Weights of a small GPT-style language model, trained from scratch on English Wikipedia.
Size: 8 layers, 3 heads of 128 (1 for keys and values), MLP 1344 tanh GELU, 12.4M parameters.
Architecture: LayerNorm before each block, learned positions, biases, tied embeddings, capped logits.
Training: a variant of Adam for these matrices, 731M tokens, 5901 steps.
MLP neurons of a small language model. Each row is named by its layer, matrix (up: input weights) and neuron, and shows model dimensions 16-111. Each number is 128 + 32 x the weight over its row's rms, rounded and kept within 0 to 255.
After each neuron's rows, "fires on" lists the tokens most often at its 100 highest values on Wikipedia text that the model never trained on.

L5.up18 [124 164 155 178 103 143 102 126 100 125 145 131 133 147 163 142 121 183 112 138 134 121  92  84  92 106 143 108  89 139  96 134 139 125  44 120 115 163 117  77 131 204 151 105 195 184  82 162 102 145 143  89 123 107 136 163 139 152 153  99 138 110 142  86 145  89 142 133 222 175 156 128 143 113  85 144 184 149 130 129 119 121 137 134 112 138 193 136  44 140 154 134  96 101 174 167]
fires on: "ar", " Ar", " Car", " con", " Cor", "p"

L5.up1186 [150 148 138 181 142 125 183 126 136 169 134 112 162 141 130 166 143 124 129  78 160 157 127 166 119 140 130 109 113 149 179 148 150 119 141 128 165 118 161 128 155 144 134  99 130 122 100 160 130  88  98 127 134 124 142  92 145  96 137 175  56 150 152 122 181 176  94 212 137 199 139  86 124 145 104 142 121 141 118  99  95 162 105  98 101 123  87 137  87 106 112 182 111 122 124 121]
fires on: " T", "T", " d", " K"

L5.up747 [111 147 117 124 118 177 180 119 135 136 134 200 186 144 141 125 103 149 160 142 156 132 164 139 140 122  84 109 118 127  95 128  94 143  87 104  87 126 128 100 125 114  75  84 105  39 144 165 158 124 126 185 154 141 138 109 102 145 131 169 134 106 167 119  56 112 120 141 139 173 129 140 139 177 210 114 110 119 152  66  82 106 110 143 176  81  80 143 180 157  96 146 110 144  59 133]
fires on: "hi", "da", "tro", " mi", "o", " Time"

L5.up905 [ 99 112 189 138 145 167  85 183 155  99 202 202 121 119 144 149 102 152  83 104 124  98 150 142 131 104 128 131 149  95 127 174  59 111 151 109 117 114 122 140 120 100  67 162 171 128 137 164 155  82 104 143 117 110 141  83 149 114 158 158 134 163 149 160 163  88  51 153 157 130 194 140 169 108 125 140 122 127 140  81 158 127 121  59 167  84 137 160  66 145 166 129 110 115 168 120]
fires on: " Har", " Da", " bi", " Bi", "har", " Ber"

L5.up871 [158 182 133  90 127  99 198  89 158 151 120 137 146 151 170  61 144 142 134 171 137 141 143  67 162 121  96 102 164 146 160 144 137  91 196 123  81 145 187  86 141 137  94  81 126 168 128 120 178 133 148 131 141  96 111  76 133 179 114 128  72 120 176 170 127 116 126 142  92 114 106 108 110 116 168 118 171 126 134 184 133 160  96 125 156 163 122 110 113 134 161 123  68 131  95 106]
fires on: ".", "ch", "p", "ef", ",", "aff"

L5.up639 [114 161 178 113 154 205 172  85 116 130 137 182 162 159 171 126  62 105 125 140  75 120 164 150 105 105 116 135 101  94 161 149 101 122 136  93 127  85 154 216 154 112  93 117 133  79 138 101 102 110 174 115 182 118 173  92 108 123 176 166  95 120 183 116 114 118 125 164 105 149  91  83 145 124 120 124  99 122 157 159 149 103 153 178 171 162 137  81  98 102 128 168 151  75  96 118]
fires on: "en", " |", "se", "%", " two", " E"

L5.up165 [106 204 189 143 125 114 151 116 192 128 176 148 135 100 179 117 118 179 171 139  85 138 192 114 166 115 116  92 176 113 136 156 115 103 160 143 159 147 147 116 136 135 113 148 172 107 129 147  68  97  92 133 158 110 151 104 138 126 174 130  66 151 206 135 134 183 123 219 117 125 126  86 205 163 176 120 125 167 124 144 119 113  78 136 120  66 126  53 136  82  88 194  63 109 119 122]
fires on: "o", "I", "s", " be", "y"

L5.up336 [225 146  76 159 163 128 106 147  82 107 129  76 122  75 129 141 102 124 118  93 148 150 105 106 135  80 134  96 109  98 130 107 182 148 111 103 103  87 125 164 148 157 176 110 113 161 121 121 167  60 107 138 167 148 114 158 117 147 102 139 114 133 106  82 194 124 117  97 122 131 188  92 138 109 119 127 139  96 145 125  98 154 140 149  65  80 116 155 144 107 143 202 165 114 142  80]
fires on: "°", "′", "u", "D", "c"

L5.up624 [100 157 144 197  80 134 148 115 148 113  99 101 129  90 142  92 130 110 169  92 113 132  90 109 110 116 155 154 125 117 149 101 120 119 196 105  89 127 100  67 120 139 161  92 119 130 158 157  88 111 110 123 105  66 135  67 164 185 109 120 132 121  98 107 101 144 142 151 159 118 104 143  65 151 124 146 166 148 114 151 188  71 118 111 110 101 130  94 151  91 131 142 124 211 122 180]
fires on: " Go", " Sh", " close", "hi", " open", " appear"